python train.py --parallel_block=false --train_tokens=807100000 --dataset="wikipedia_en"
MLP neurons of a small language model. Each row is named by its layer, matrix (down: output weights) and neuron, and shows model dimensions 384-575. Each number is 128 + 24 x the weight over its row's rms, rounded and kept within 0 to 255. Numbers have three digits each.
A block is one neuron, or neurons of one layer that tend to fire together. Before each block is what it responds to, as a language model described it from the Wikipedia text at the highest values.

Formal titles and fixed phrases
L2.down548:132177162140129098128148124153122101136126157121125153113148144142125118125098124157076104123154134137117104132131145162138071155112158125179152146097136149113123138132126079135153103121161149136131164111112121155108125130148154141124094091149119123111127140130148105092081110170156116128124155148143104141134122125065174143107155138194129109106095176135152166151092143102156124085140136126153179137097132146090146117132117154118124134144106114128127124166127076098152084122148128138112103113119142059091145135155149136100112100085142130119159161103087128103121153186135140129
L2.down1186:177123083188168142152132089135126094119155140101134123136135120126165118119119105128132112190093173146149163138101115128094165143108096115151123127126096114075107079100129130122071118094145129163086133130060152113154157146118105138111134121112159129172173113110122150115103150103169143129135120136113122085120107146121134114118129129149113108124127145119155118145140156112103104087113135114117144133104080107100145173131134155120142117145119126133134118116082120095106159112119127093164174130118121103138114140101103118145149109129164114128168127115114134150113160147107105131
L2.down1513:154147117128148138129141149155106133129115168125111135114161117131109118116147071102125099119147091115139155138125129138116139149119107150094105099132133155129069124139109141129121127139150179185121155161092097102107136102120097094169105107111107110118133123083146131162116141140140111071132132106120081151095111126115091115100162125155074099120119073110171094134128097097146113124136105119169136106141148114129159083123141163123106151136135115109096135137171149139092109114143131110113079147114110119163116108117128167125161161150137098120149097123144174158091127119135124116
L2.down2190:099130133136141102121171142110130134117171179073155134153094133141091098113160154148151124106126143135107171096159171117112160145128157119152099159062084087138148163077110101092155115106171190149155174185074122163149067124111119108101121147123132110124130185159112107105119136116149110126091090158110122134106141165121145149151095108110133106148109156141114096090119168168168098131193135108175153150127150149133112137128151155140133108117149132119114156123131135188162136107147138125112148125151080138109120120105103118110157104076109152133150127182124103109137147130135149135

Mid-word fragments
L5.down44:091152134087115139115156128089132152097132149172138096110131125138155179075126087118105128106077163142157105117156108089186084151114106115127139156157124115180125147147148074165119147097117128088133132109135158158127127125102155139125121156114139118143106139106125133176170110156143110121152089141123149141130136125154113142113134129150138138166132112130138117078119124130141136141155102092059110174136099089127124125141163080124127121143108131132143115170135074150131161100148104109103136113163095150129086134102107168124148132145147117104141141155125141109142128133121105109
L5.down55:142126150069134138121123122114161081162138129143123123175141145149164098129139121094152151157093114092173146134126111154118084083149108137113087177182148171143150139119119132114115082104140117130118113165154166137163138143118172168101128120151128133100139089098156128167165162125158151117112098092155139141141146123093136144143094122105138137145095166125089134140089130159138119179154143173151142139102134102150129162121141106140096149144097114105142154119138124123106140134121093131127124124166145147146094155103113057096110137146193128119142107112123142096118167094098167114
L5.down222:124153144134116161151089145088110093085156081173119139135135123139104119062086149119089133126123131147107149150135120140103140094130102147115153123116125092106108136113145132112082114146094122137106120162119118077117148131143124124136104138113124089120106119176102136113139137121152126073114072134171129140132146110142106156114137118103107111152098127134147131096124128143146171137140069126134154175147122110131134126114141133114148146148144129127120117147190156141141146168069118079067100056109112127120114097141124125133106168173109120109129125142158102126077129136137131152
L5.down743:135115160152149139105119119116147065105098116133117130122114132106138123147100133131098158129097108170140091097174135140145102139149127132150113107138107109123102142107136099131128137086111154118149068149087106121154121139132121091072140084132139147117146137176101146105130122112154155154147099157148104101135144118112124148147128097117189131091134141103180137147148139185131109122135132162157156108135102122147114148130124123133115111116130128138179156168134157165107125111161103086101081150139123124102115205092083113147130122143109116144105094100114130149151125139111147098
L5.down761:146112160146107126148115144149134132108128143150129076123166155058137125179175154111137145102112145121161130109112144118116151175130104110062136101133138130131106143140122165116168128107119132082151127175126093086130114152152176131108155102120102153143129114129113133135111156128123066139111098184125188126118117147149117147160166119134124132103118113172121120121090092129137130131146167100112115123107112078146112130094137134153145184174141131147127146100132152112148097145153186106129134107097148134104103141118100097155162177127162132158125118178112121099111151136159101149
L5.down1391:121102145115113170087148123107120119129132155112126132168112123134140101150143153127146094112097105153128163144123133114056086120161120112120104121139147106132156143095148119149127125148092117146119118139154126127109112105120167141111110095142168088120073139108077154120126109168097157100140109097139109106091120099122118087131093133127130122165118129141145143122143109081103141129172115078120088144157135126159143156152123132098137123133131073131144154072084137098141139136109106107128126119134103134123124120150102126143157130124146131153184117097088114150100131089133145157
L5.down1826:121110121134128171112130132097115112125133096108133165175114106052131148115090090103181075135145164160153159122108141104175138161108122110094119143113136145142076092173122117153120115097119121143112114187135109144148142140130122071105126122125129141099156122070145108123100144138131168160132128132135130151126145096113116156130168128142130117098123150125125122124100103127114138102112131135164127138148133154121136155140083119126167109078118108111112117121149166104107103136117140095136099126152148086143087144109085171096118110116160161134105169128104114130121103154142177118
L5.down2252:158153130117140119125138099120088100101125117138153119125128062137107148119133158088102138122114129167129130123122131085098107192137117146149125132136129155151137085115099171152118115139119133135193123133117158168150132108112104102164128149153142116126105103133121149139146140127128197140102142082149141132153124129111113104157137183098126110110112172126140109158108118129117093151155118129118117148157129136156149159157155070141133088118123140059079137145113141122121115138133112118107162096126106130120129105118120121142114116124096100143117108134116120101128122104155145116

Military conflict narrative
L3.down623:113114115158147086114109182118133120098118140108119131125143143145127188104151127100127146109130150134131158111152136097113131153135150105088077145141130121147125170148093146091128081148115164177109095070138094178128126145157097157136131130117130103099113111116137126128102124159144119075131121155157159121160140078116098142125162068146120133099111125135133099126072080157097145185151152130125131185120167103126107125132081126142099137155149119137118131123121140126111118132107188157121078109085137118116105124127117156130110106119112155078143117105128127141108154083154184157
L3.down1520:142130177118145120072116140153135149127121154112102125116100181109115104129134116164108135151117162097097127127154172130156087148158155144136098104115112151179098157141141147125142154108093148150121101111095130161148111144157138152111098134098122097131115122159152127162140141140151086105132093123141152136123116132113118162122145121121116083128093116082114138133098104153108104124099128141192137137128133110108129116093112110083153088083120150074150134137139167123082138143174163109120107119083140144084124160176140157131120115098119124110137120120112138110099152128137158103

Mid-word vowel fragments
L3.down964:103118169160138106100113133132146139150130096214114145170160119132111142100119090155109149149167139150114135106126139073145138127121126087140080107098113133089140149137112139118114148134115122162096084125128130075153104126088149123142118164203120123142134116177156106139134168128132128119092130146096165120125148144132142133124133122126113146115156150174148117089165128138118134163130131099156175087106083124076134138173098153154096149095156128092134118135113119116147130113120150148116155124099110133152099136139133179130123115126141124141117062126130103122122153125152155141
L3.down1746:105148141119127136141135098130108156119146167128157131153114163153134138145148172157147122111122143172166159102128151130109078116136131135151134098132159127134093105109163112120091157073095094060147144119086123084147087121142138136097115148102125079125081134116149106134145085104087131121137115138156095096128176139134140121134112150096109114173117122136102137111125115144113122112123120134121150128108131115141142134152089117075149108108125143119117108151156089119132134156144147105118153114098119117117099110159117095124115114147133116115182118136117165127104106130104103124

Consonant+"i" word-start fragments
L2.down87:113134122167130159132139115097159116125135130136107144083130139132135116135120153156097115090105128095169132130133151118075123096157115135091142148179151145160131105134126108154151141145076128159161143105098173129128169114106149144132117144091123125127090123100079094113190107119147107097134096151148126121155139121152125106112103160118155108093160147156117125126142145124153105095152161082104171127111154096131107126169076136121125156101083099113153136138133071155098097154143124166139110135122124104120150125088125083105136099104118137145108123107136162159146072175093135135
L2.down400:096165127144139131129127125122143135104119122186127125145116136115113165122119146157118110133147139135128107135108139093134117113131157110194117121121143165116106097117145114111134162096122141118156106116103123111120122124137134114138122147132165129150117164116149065081187141114128176126119112125099153101130150126168122148170116139107125093120101139128100109075124124124152152122155153123126143083100109103109150116132086128118126151137122120147131156164157103123123149141152136123126152150114133129114120108116121135117136099127138149140128139087148178116122120131070131101
L2.down572:134119103151130129150128082154129170130111125121152150137127127111129115149094135160133071106140141106156134129183105120135096115151123128148114077141100124114096068121135111135105146113145120124111139197157119134124155133136146119159176175136114185136100097127152090118119130133135139137135125165126121150158106151144102097104120107125099137121107148115097129130133096092149135135120129123117192124139080128109145147133162124118115120118119069137121128155124136112156134135121153103101118144130165140114120147070085096105095112126111147125125137145121085104170141122103166147
L2.down651:103132142095107135100104133111125165115123144176117172131169145118144143153157138128112113151108117144137100123133157120144112169116159080126142182113120161132074104141202117145174145116089149095121144083112143122114105098148117111101140146141174123125139117093115149089169153122114133118123116129110142143110138124151110171140145120105119137103138151066107136141127132194156143080169138123115103109099147132114152105098104099121144119111134141106127156172110136131118149121162138110109140146112155121110121122174149144140105089109115113133135120159153146128118111107093113161

U.S. military service
L5.down216:126146101111120166096109117160117124123133139103114120143153134119134138113128124123142124140142102131158139086160136108141082178142146166157128161139124119171107171159152109116169096118113116156162137114132136143134120139152114128157119127122129141160169155135120135151085142131105130127129132159144124141050167094116134120114143109156104168115126121099150075182093146128127126119116133171151158158108124094108142088126096118085119129114134137082151127149144151101109104132141145134122132115152120094151097146109128132094113090165097139106128113106127091104046135093133085141
L5.down404:093121119114146151120133146152116170137091158137131169165117084144127165113157145121158139139125154121118108153134120137119105136178135131126115097156095125184162154182117128129136108133129137070126113142113155093112128129142099139141095125125126140124127114117097096166079146107164132093089166080159143163144129133146133100124120083128149173106176102116156093112127101095113117142104116115114142124134096181102130110140104137119107156124131119139106114083142159126154080116121145143132056122146141063140137141114073157203115134128092128149150123122156110117113139120121128136
L5.down1524:137122107139120113102133112155123159169120114115182134143144079108159129102138147133118133142131100130131113147129137151137132113131125178119156132111105146097156146161155097162138131131190133110090116096123150127123121126094126148166121133147166068050135095062137160140087143151149137124132132150141121133088152133124140186159103134159136163064164123193105100086101153123181098152127131113099112111174147139145096146130128130120122104124152134128126101120179119130118126136126151126106121168100107146109136125154104139141142148158149115155130101117107134152100170120107111143
L5.down1528:113173102138109113155126113145109138128125130142128116136124150169147164098137154090111143141159107094159127110113098131108170135154093098128169127130168135113116113168132131124132125142138116137108136099182087119124164141144144141141109138147111171128111091075126164152161125081129133141077095136150130149045152118139146171106141137145102147111118121118175121158103146114096163133155124129103150142090157117113120104143197140132118124111163133124123110081112122101113154149128128098120130140187144142131112145152117118130102142118154109105172151127107138133100118125140114136
L5.down1570:118118151129136144131125092131115119163147095126144141099111097132152151109063069120122134120135162097164143113144112118123100159132117117151118120125132157159128176198169132085097096114119146121141138111141133135124119113157121157199067154116165124139117117115081119081118103123088104159111123101077114111132113090129085101121093095145131150145182131137134132145142127119126155119133126116144147085138142119150163166078103113156143138138102091114135176168124162106116108117117157115129132152145169114137146107145123143056123093109166154130144128136119113135150102149085130126
L5.down1713:103133173116119128142088109130110126146127148104108136089107127107089138131110135158164142100147119135139143132152149122162099141150179169073120107124122128133101158142133131131173108156110137130133144093074120116152155160158179130146116143149144147056125092134133127177117136096107100103155150075140097137145134104121101119130104153108179125102067120130117166127143175108115147124125111111104134106149177153151157118147131124122152144140096102137134154156121154122112118138064159157078147077151128143144098114126130065103101132123180119145095145138132098135114159171114110106
L5.down2009:083094161111125116132097088166162120093120152134138142055115196149130101106094183114133120145130120120095146115105108094158115146133104122149159133122116152130116139151124125158141134118133181111119143129128140095085118149094128141138174116118139127146107165130129136096153113096134156104110159106067173100125129167113162114152119148081141161127141158110191177145101103130165129156099094082183110157130116141160116170147143147156121107092132170153105125144134120099126121120116199108144127113105142094137170115133112127117139102139136120146140078113150137074132099115137134121
L5.down2172:112118101155102130152146139103075151150132115139172154130088115121098145137117118126147142146145143138096145115157150147143159133109155120152150135139148177165105096087151106119125108143157152149161184143123133093087142127179124151127149129126144143142101155089136126088134124108144112102156124160137155170107082154125150127126178156099160091112124150167129140136128070105147148097122140132116170113111141138127148097094136139110126113129156119176144109152124121115132138113132129125182106142144119110128147124121135133127119166151139116156174100162133152158147152125130149112